Weights of a small transformer language model.
Size: 10 layers, 7.32M parameters.
MLP neurons of a small language model. Each row is named by its layer, matrix (gate and up: input weights; down: output weights) and neuron, and shows model dimensions 0-255. Each number is 128 + 24 x the weight over its row's rms, rounded and kept within 0 to 255. Numbers have three digits each. A neuron's up and down rows have the sign that makes its largest values positive.
After each neuron's rows, "fires after" lists the tokens most often just before its 100 highest values on Wikipedia text that the model never trained on; "fires before" lists the tokens most often just after its 100 highest values on Wikipedia text that the model never trained on.

L2.gate450:138170123128171118158151139108085130136094126148145134127139146102135125156143117143137123122148134139122099130154081119146112160084125138095132094118107088141138131111148124124128160129082119098131073107113119095141150116104114114092173115101138093149097123134111162121165090109102126120138137112115126130144122136137149145142122113169127126174131128098122108146103102125158100086125105151159149115108169159147130152144197129128135120151117106132165129098110137134125117170141170152090144107111113168149114158099104074164176126143135064124149163135086098138091064129141135151142135115122150128128144145094120103134162126098185113144114137112188106107169140142092139145133177160081107124135142099134108140162123141191105126132105116149119118076129096137123140104135127
L2.up450:156153107053139067117108161119118141153136139094152106128146095114104162153133075147129152099152111115149179133154135147125082161120115137098144094195128088149182122172113151077094123091102121128141118125114128131111134152135141087132126110116138111164113099144183135117168103100119109109133134134152142103122168183123134110156122157141104124180141138149122147126151112096116143078095082139140107139125149149151133113161133094137130161142136114092156161144138110110140091128120156157103107150141134137131122159121115113202136130126109108143138134127099104177129124158165148126139123125139090145123140162119123152112157145101142123122123144178154124126126147151129158154131155155147123080120136110123144113121156104150137118145123120131136115064127126120181121101140097
L2.down450:169141124139102128100120107128112104153100096124138142144138143149111085120133115105106135108146108145124121105138164141131160077127132077144124101120122146149148121155126126128157098157162131132131131196136125129130094124160098112136111093138066153114180131121144154097066173155116123147145106121143129153114109096142106133141122106135097134097114098150138130128133113158099153162127143068108131141156121129088158114122096134137131103092114113148119124118146109107116133128154146102165142104124095121130167136155129160087122098102146158119108133103155121087136136096145138101116080110132118100134111113200163156127133068145121122125135131091124137135137121120145094176140090101156134178175110130142130138082093142114129129124102180124175099151136146119044125132135156
fires after: "it", " f", "ber", " v", " sc", " reg"
fires before: "ion", "e", "ure", "ter", "en"

L2.gate59:125140084107180162160109113161117200137087131137148075138129129143116147123109051093129158105115104135125129137163111126119127114064168097141100098134165108143109093155100133126149113136147161145117123135147150174185111146166113096167114102119108135106127103133100079151139108154110097120139123145118127146147149123169107152122135164133163150107100117136118132153090103139098120116128100098138096123127140096108091126105127157150110092115138141131132101161160135112133169136143145140122086116060156163093141131095119116168114133156118113157135104112121126125150116123105174150162106133138151137096125074133151090133100125109115174093128114162112114121143117130137169110137166128137156138123105130111112138122107147135129154109074088149145120157130111129129157119093127
L2.up59:107118103122175170122121126144121194098090130167139110142140145129138137120109080109160127090129098141128115124138108117098126098070164086138103098138143086183091155160086146082124132141150132124124105113094159179167087128144114109125103094101124118110144083156106091149139120144115109093143134128117159133165130132144119188132142126134110163103124132143130133152091112131098132109119107110108085121130139119114114140106120141136108105092149111117135105173142131160128133131142176147116117120062157180083146156092159117146083153146133109154149106111124118135125105124095141153156113117152126121116113085084186087120081119138102126114138137156100135090120136108129160112117166133122113140108121127115126145124108141109131134098074104147161134170110115125124149114114108
L2.down59:158111126147127130115147167104137059090140141135114121106154143095149128176145160159126127134143110133149099108103156100108125139156097131123118132134086131154132179103102143131129121131140078083157130124109121111095125102110125146081142145184129077111161163126138174073106132109120145104117116101142135088127154154104154122132145129137061121147134126141125117139133156132132122132153136158095125170116133130159166095091118088087103105102128112123123164123116130137112102127133096145128159136144116128154123159135159145105144102128112122093132189190141084126110115127145092122125144121146150110168163172103143187148130128123067073131146141114131146123119112111116138162117125132155113124109115132142163156152136143112120054116157160129145098128117156119130086132160124
fires after: " ", "T", "m", "0", "7", "6"
fires before: "{", " |"

L3.gate395:149094116160140114141158153181099139128071132126145125130123152113128164099116088114129152125079099119127153108154161127116123110114097113134136117116116141122075143130134160117137156107108143153098126131173110125149173157163087102167099167145145114118105114162127134109110120098102100121106120115148138111087112174191107093133143151180126141131135137107151159074136120097082118081118124118137127130099134135159090145140078186113110159099096141120139151135155144119161100157115113123152104092113129153178159152121129071147138133109084097123127145137126149186133125105148139094092135110105138087130146134147120083095119130090137080123102113146147166101121142129159121101123126134134153135122103145142117117101123146147123107172096086154116156151125117123151126114115147
L3.up395:126096105107116099117137107099137116091135088121132162123111148110061121113114115118109150156134136107145114103127129118124098144140094194164118110106111160131170148163122128080101163131170160139102118100096109140135133113150087144115071110082123161103113099142107114102124148142118128128117150095164110153116126138169099148142137118166154130134152127130075145116170128152125103136140152138138167153133140131086111081097143139129098102057146147140132157139150109168145082154097136139135142140091140111128115129118161087148189117163125115152116093145129117145148162164119128123146116086134129130154137147094143105156078113104161129133135119140112156125132127198137119151111117119142120116112117124112139170119132108137101103086086134147101139099135112079134086105110144
L3.down395:146123122109147085123143128115098171128150112119102151158158178118120129135138117115162161109141130130082138151133094095125147125139132093132167112126138144136122150148103133146142133127067111075080102135134148126121144113123131117148165109123112132094173145107130141166114156125129124114158080156126147085106161138122174087112128127155093096123172079179148126127122140108140128137115111097146090083109115159148160136136167131156173138129126132096138140135216178108155159103138141110155110141160168099116158154129151146124101177124142168090102147125143157113156134160086098086108143115149133128105082148128138131090127107117113109130096139125124123134132096133154120154082167121108101137085104131142148127115134144160123123143142162123143121124142154124116173161161134
fires after: " |"
fires before: "|", "\n"

L7.gate700:150113121170112125105134183093120125122120087143136106113143152100145114123143098113144163143133101130106124116149082082141109143130115119151110127115110125148171097118144142133162138147082082091124133134092131084149118120125077144151124114134122117133119104106140181132124099175121143152106149128095140086164163109149106127144128144184110107150139089167118104094123145092158135168100122091108126145108102150088110155082124151151088108143120150134120170125145155139141143137089127086140101131146104144160117122156141104109100108114140126122106118157117162078091149113122153147160131081090124106142180107138150096109139128104139143122106188136138087120131138136100125121107107129159167170118104124152149103102159134139110103121100075110124107143119139101144137110074179
L7.up700:182141131132128150131115105144123147097109142175133112105136133148106089154118125146129109131153129111122122125186157148133166152146133159167122136112162116105113152081126099159133131167117133095140095105118149135121125107106125086127109120116163114141103096179176141120104179120115148164126145061116145122148119149166125154142143089120116151163124135141103133132168089139113149111099164110105104147127155105112138119142106163178103159122130125128073145149132110088153133174129102148131100122129136144116117110131138157171113123097137139131131140121106102161133104097119194109114149136137108104125136132092175133121140132126101152114131158069152166183162117084091147130127135113124129117092171162104111142101101133145070121076132122164138146107121161132136090117095130
L7.down700:117152098153160158111126129139142104135093172124122133094112138086099138130109156146118141129115141138135126087110197164139113108159146087124100100145122076141113143118170121161103128088188108186149165137150168112123171134112138146105146166198113152107109130151081121138111129123161106156145083144137125166175116161081159123148100097090098116119094111099135121147146141128152114112151118165121123112108143142093133083134156108113171117127098125127145070132110122155129114141159174139133116129148137083160119140089126148115136101103127131124128131177163111140163117185140129121120113127134111125131139079122120153127117143175120108150112160124110132099089121155110118145127138106108135154140149121127105080153154147130188137110148115124157136134128127140107122137143106
fires after: " ", "es", "{", " (", "q", "m"
fires before: " ", "{", "}", "i", ")"

L7.gate400:105097130076135095162142092137144131159159124144114114140132110126117150104109142137132155127139108132135135147142129177122150118167133129094119195120148111117139142123106162107122166142103100129075125148165123124120146145145146115135107098134108112150096149113107119196142116090106159095142153094120119131115173110111115137167137108111147123173107113116105108105159096152127163125134132140073150132123141128150094125146095149164104097101142123107132145104110134130149154147092114154070135114136108125135095082120097117142150142141159145198136097143142112110140135140141118134130153116125141128152160166118131188118128140172143160121139106150108153135129108135183141139156135158132124168150184149123044144129165133155165083129129174149152144134114089088112129123156124
L7.up400:108143158076107130155131168145147121094171142108162109101142126161099129133108114117160172130126086100124131101137133129132157109134118134129142118159121134125103124130124135150140144118080118120176119087139111104128134168100134174170122129163175121154131136122098137145132136135125119153122136141086175156131108128099139115126118110097155133118139100133096130130143117167144105140135131174102120137131188126095129100145099151163146134089121131170135127122109158122116160165106126128106098145122100101122075130143087138142103183139107149134110097159152113130097172136107138101174083135142145122150129132160165147109124101151165128172140108176168124109126124097169111110132087111151104116131141130142162102112149128106157112087113212117126137110121118087205106137121139
L7.down400:113150141094131107151132103118151123124121097124149128131084148126149132115112145131142155095129133145123101147164140027114141130114126158129126126105121175140169145129116142150113159116151111153109123113142137098155130147174142084157130049116109115139161104115108118138135127097076128146134131122126150161118172142124106160144143110098134122135123153104130114142113142088107126118123143150081114111121102161108139120116133098140081144121157134107121112142155126141162141142116090122123153113110118169132068160136120092167122137092099149130144125136148114146142125151123139085112129119142132147132138129089121144111153118149160179143179138060156104140119137135140183093088148135092119156138136163085074121138183170124121113139125078155146122132123119164069125107119093
fires after: "\n", "s", "y", "es"
fires before: "\n", "A", " M", " D", "P"

L3.gate555:117120126093081157138117139151131137158145145121129158112143148156128129147115131139177102123135108109157129113074098113149128128108135111121110139154149136172111088128169182102116154133108113150119182143150107111137136108108142156109166112123187109105127137161135101163189115120103126153120106109128096105128085087114116154095102091083110099159111132101126121138124149115094109110116172131130130140139105116126157147114150145107125154158128094139139114127087157124134086071119083097107136107124160137122122111144096086158158108085121136108144140112136123103104156142145070078112095093121132074127165127150139158148107113156151162093115132108116123125109141119154108147159105099161109155128131086103174108123128121107167148128068126146159111114103141149125156151113142
L3.up555:136118114093170165099121084121103160111143121133138101160141171150140122139148141180110110120179197113134160161102112119109111130111138105116092128146136128132121144173139080092110122140135095146086131127103136123079195095116105135150094106162126159135100173120107110097155150111169108129115117147093132128105154129136148112155169122145098164140146112126111152123150127155133174106080129145120124147215142126116109105137114149150124112120131128139141141129104133119121151174122150122149091100136124048091152119132150149128122131124108145159167129096139119165189143145121103164102133108135134114125133140134118119146150148137153144116133119127128119156080141127113099138134129118147147108113162113131149111163145109132119140089095129122127110148131103079148150170186123
L3.down555:121108092165123128084145142108098154094134117132165096134122133070072111092171144101143147109113149094082092133156161155132093142135123141177155148114155148148114169104104123156150131097139115104136115127129144142133104156109095098129130172097126146101160108124144159092131145135134116143144163127179151109122083149151135171089167139149160113162105155148081118180120114152129129110155147129148162138103127134110101152111103141118184050186150143102096139088125101136132144166135128127148123130139087105154140174120167123114102175139135155141090113134145131107151135107107145131136125122136098136128072120138130110135116125124099126153152154115122100148138088104130121146123130141136121153133145175139108162115120138164111116139112118113113172140113153103124138116100101
fires after: " 202", "3", " A", "0", " 199", "1"
fires before: " |", "G", "\n", "–2", "."

L2.gate280:133095145135137103128131130141115120110135131131126100121149108138097118150091148141116164119178124084118112140107122107111143156119159101120094145155137115135117122107118130148108137100142101119140128086162168131150123104121127157147099142123108147130111161152138169114105138161121077132111095146171106100125110117167151133122142111113134103178100136179084161137090130121132102115118105074121102111135122136106110126124092129093125131117150118162128129158128136119133133122088109138146086130113077121175133171157161100202092129064114124076100122161114109139131097129107189148111148103094135113165166149172134154123135099123130118127143151122144168127091120135149190106122119127116117179135153062145073120143111096118172119154118108162125124126136135112146088117127111
L2.up280:123148146149141063130109131134113079165158114105132144124076130157100086142136125119122161114148116145143143163135144134140119135130126039129135168124104107139111091129147137125099131098150136086107095167156132131198102096167120124159132118093121095146140105134121166155090115181117108175123109181104110164113146123146116160111122126126121107138076088169145125118131108157109110111140129085140078105160185127106151093120096133124115118103129149122148132155129110114162109117139082117120114122112116111109161105104145144139139132153126107133102150113127119147143151092122157105154141113126156110097090160102140091136134195089118145098120120127110154141135099137091120124132095137114106128162126118102108093122154161132134136133129125095163174115148113087107141132119116
L2.down280:173107100115112173128137097120112178140111132129134145149156119106151156132113143119143091122091134154153149107123105124145133152152133175117142113135158128063145084142147125111143100161125143147120138096122133140081150142118097115091114092164144148124101133104153109146138121049121128122146149085151115082140085130145158129097159133136106172099166151092173113168129095179135133176105119145153118125097107108125133129151122129115126134147111118113089114129156119158087149090134143116162153106150156168140075114125139123134129114140143137137140108104148117107077111156119102163127156104164065144117158133146127124170127124162134120161075095112133092098132159167134145114137158136143181115126132146116148132130129124096163111085142133162110105125121141147152089129145117
fires after: "art", " |", " h", "z", "ed", "es"
fires before: " |", ":", " (", " "

L7.gate231:091099142135107135118125094131111156078083094125113106171120117121127123118123137147140124140131111120072119163145127124119117131117133148130165157176152149139133134141099082124133150103112109123133148112151121143135083134116134128132097103150095141121122129137132119136155150123118159205133105150156125120086117151142139061134082122121140157159122145139150158152188137145093089116132143122127114154137159145118145148155092116132107114216131110115137098128152096119114137091116140110123160103136102145140118115114128040118133113142160109143139148144148134106147149115136128095102089146114145089114105142125105152123132141114116131132121106178072113158149170113149107172114174104137131130124143117123113167142071140196158134110080167166118140104119123151126120139152120
L7.up231:150141113137150163142179174121131177137107111122107124128112118121155108139145119129119117131147089139139140138104119097112125113147144169106120125165124137109100136090113103133086109164133135144120150114170113093138127115166085146123135131088103145110150073106114119088120146088130161089139168146135160162143125145116079104175152127114133094132157115125128121121088140119140134093143134137129135127143115167094141054109153147125161148142142116124124096087118143116130132108134118106128146110139108095135141082127115085128116101190125157080100158146113143131126136153108084149140133091151158118108130138160134139146127145126148164118101104155145144157169162116105151100142087091137164154085126170179157071107114113171115113128126115121107136098198096125100103122117134
L7.down231:097151145153152155129146098112099160108140119142152140117082107103128167160117168125160137119121105120102125148151096118112141153138120157101166133151174147119105133126116109141105172163112148129114125090123108126107158082120121105099117151133143122122145145102154111129143124150098084112110149163183121110088136133121166131069102119121143143170110188072129124145149138135077117119160121143108092135137155135122114153136079100142121156168161128146113169118146126150098130095135132126094133120088174106122113134105152144135194123128177062088120129128162140123096105150110140145083093116152149114130132124151095114142123128125127125136121096096120128177144144158140114153112110144125089139113145130157146160156107139123096057148096135142106100124105126109157120130105100
fires after: " 2", " |", "–2", " F", " 3", "–1"
fires before: " |", "7", " October", " January", " A"

L7.gate161:133111086109133123122129122147112147130144135113152104143134133141082132088134096114152103154126104136132162100123126077154120146130124130113102113102161163143125146135063123133170136096128135146154158160090150154120160168152093094132117139123137142178118165140122126129086125118149174119103107104140124101130081108104124156156140133127125087106117104127170135112108173106109103090134134085151173103153138153152155135126134099117118098114149108124116106139188104096129136133183146145142181156140107111173149152125119144164078123181105091121127110146136149124127126136117084126106114149105100150075118121156121134142077137164101135138124119151113144155146120133194116133127133094162176115120129136129146119161171168063126124115154120114165146113132168123139116139123146
L7.up161:146139112101151112150105158114152157109089136106115100162092100140081137136127164067161138130152153166168121111123124147146112113130127145108155149126088136135114128134176121136131152128138142098113122078093108093099130112112136119107092150150133078140107100097098132124095117131078125134110090148129140160153152097142154157133151133139137115109158066168105145126138139126099103115079112163148164166154098090118131118137121174139138120150105142152135144120125131095151151112136148114109136141081137134121094133125120158112168122166132092223122109162159155142172151127186124104076147128152131111187112181124118135139144138137080137129124132123128120171112146118131109154169126105130121121120142121141142116147119149157151095138123135128152129129107129132136091159127087
L7.down161:121147130112107137110185118138118147163182173105137108128134067114162090123137095114130124151140128108135142126100100102185076103139158119129105116137104145103118114117108060137144143124110159122088122132141135121128123191142143170100099136146133168169149149135160095093094116103098114107161156137159125143151105099114128150159130156077129114110131116116149117119110143175137113136145151133105113098140142142111116106110106094091086111138148111151165121144135126127147108139163160186142143148145148087135159151165118133068167125109105113118171114115160106119146104140098145122105120130134128081144125097151160106170089102138141095150146157136164133115166120119150153136089095147151132137129116149158137094103152103149125161112145111132124143155112109105152081130116139
fires after: "ch", "s", "y", "h", "ad", "ic"
fires before: "i", "ical", "olog", "ic", "a"

L3.gate391:132116138126111119110135187139092165067131110119185152107144119141130134123154154148129135153171089136118148157185104211165102114159130149114150094159095135148121103141148113117177114125111113112111125150126110153101178129099143130095116156171123101133126177116082063097113119139173134085128110133128129130106113116131149115135118133157145138150133109120157106105136100139156133130125121132119123117068158151114135136129145163117128150091143137129078074091110127129141139106138127129115099093139145141162163131155140159148118117152120121146179109134130136115123080133139080097086115103158148153102145147093122103137115115112126110102114168124160117157095135122136140071120154151103089113128121133105097116133104125126097130083105118139121109135151108159148153102127160
L3.up391:082127157107119083144076108152087099112143105135135120110152126104090125153139111165150168127118118106113190131095115127175140142101133135147115090120110096115164112134148112117152124125100129161104136141135102151106156184129144091122136123138100066110156193080112066121178124133097180125119116128125154111137101119121136106104098146167165105142121126120119133122130113138127144125164105120117146143091119143106134119137115132158140136093131164134135118119115156109107133149149140133137132140137141128095129106151139120104112123105151124136173076114099158169118101160085137133141153158122141138097108089097127129094131113076117112103134098072147125147146171174134154122137150165137121155149102126075072137129123161133094086119105129115085146137134137167132096131113115
L3.down391:115101094123140120125178173112145118133161156128122143136126116084147134150114141130141147106116126131162072110125120132081158113053138067132118161150138097062124131119091169112137172169118143131155121113117143073145155111147128119128115147114140136108142117134149165111141119156108074177142176144141143106151179151122133166125141129082074124144143126129130132142153162132119129173124118148109114138120083142150125114134109098099171121150131176154145127140165142140116128149123141079135166135132117122092116108166127090124116098129123121104116142136148122137188149114130141169108149108104158121154130114151123153112162146144133098104084122099141085087124119124108132129091136088148112111154119113114143131086125153090138139161122088099168155112121143099127115115158140
fires after: "res", "9", "i", ")", "gh", "ill"
fires before: "\n", " of", " M", " B", " in", "ial"

L7.gate665:130138107126151135115106114147107146170124143110159155068095167163139097115095119164122140156127205150145123117147122092143127167121136149092152132136103136142127137109112135159139125147136165145188159215155113111140140167108077149135123163130114157085132137131122171158159145108107121131098163115128108118148127131129112100112117152102152138154169135110132160156183125158147119114114100147116098145146163107153104147123146135124136139108123132148130092123114116155138098098105098134094141113170131112109097171129140149141104133131164128111098122099101158082113132094144163138175125134097148104092121138100105104117143137133114136139134084150100140132138146146089058180134091106105172135116128129136137119128130138121129149119144128122079113096100132140097151132157093
L7.up665:141108143147137135128131143117104089133072119161127150133148124146102086131070129147133088132160108152124134145127138088170147181138148136088146133101088100105076115160111138117130134154140165140116125164096124116134142178100152124126123136127144140118147094160131196133151138107135128096127139132157108106097102159120124083141119132127072106143091146142153105176135119140128106123087109118164130120128145146085078177094123183149119103157143161134132083143123148184122099121141149137135119105123168148117110135111105171141130109135153141114090127117156157118139108163161111171109071129103093104100145125154111138125153134126107127115162148155129134123166156167091133153096131123133118093135193121138141111122116151119111101183117116119114147121132137098125146153136098
L7.down665:074117130170086129159107157116121105136131105139110120129172092137155083147146154128134137117145111108166135052152146153171155119135112138130138126120149141146156140141143139118150074126131087102092131149138114121105121143120155137054127105096142138135121119129094127127106102153117145105080050129149111141124129135129116139116128148182090114108108122132174131110144139155138138177126124155135121158113098142117120115166151171151101172146113113114131123123129149106123116136104130161156129132129148142165123112109141105109142131184104153146134113152119122120161090136153084121106084107151162111066123150152123126158173126129142121126143102155116150164127114109129137135126155115140053089101132160126124136113152081178082124119130125145098122172119160110154121120126102
fires after: " pro", " f", " v", "qu", "in", " r"
fires before: "es", "ter", "le", "ear", "e"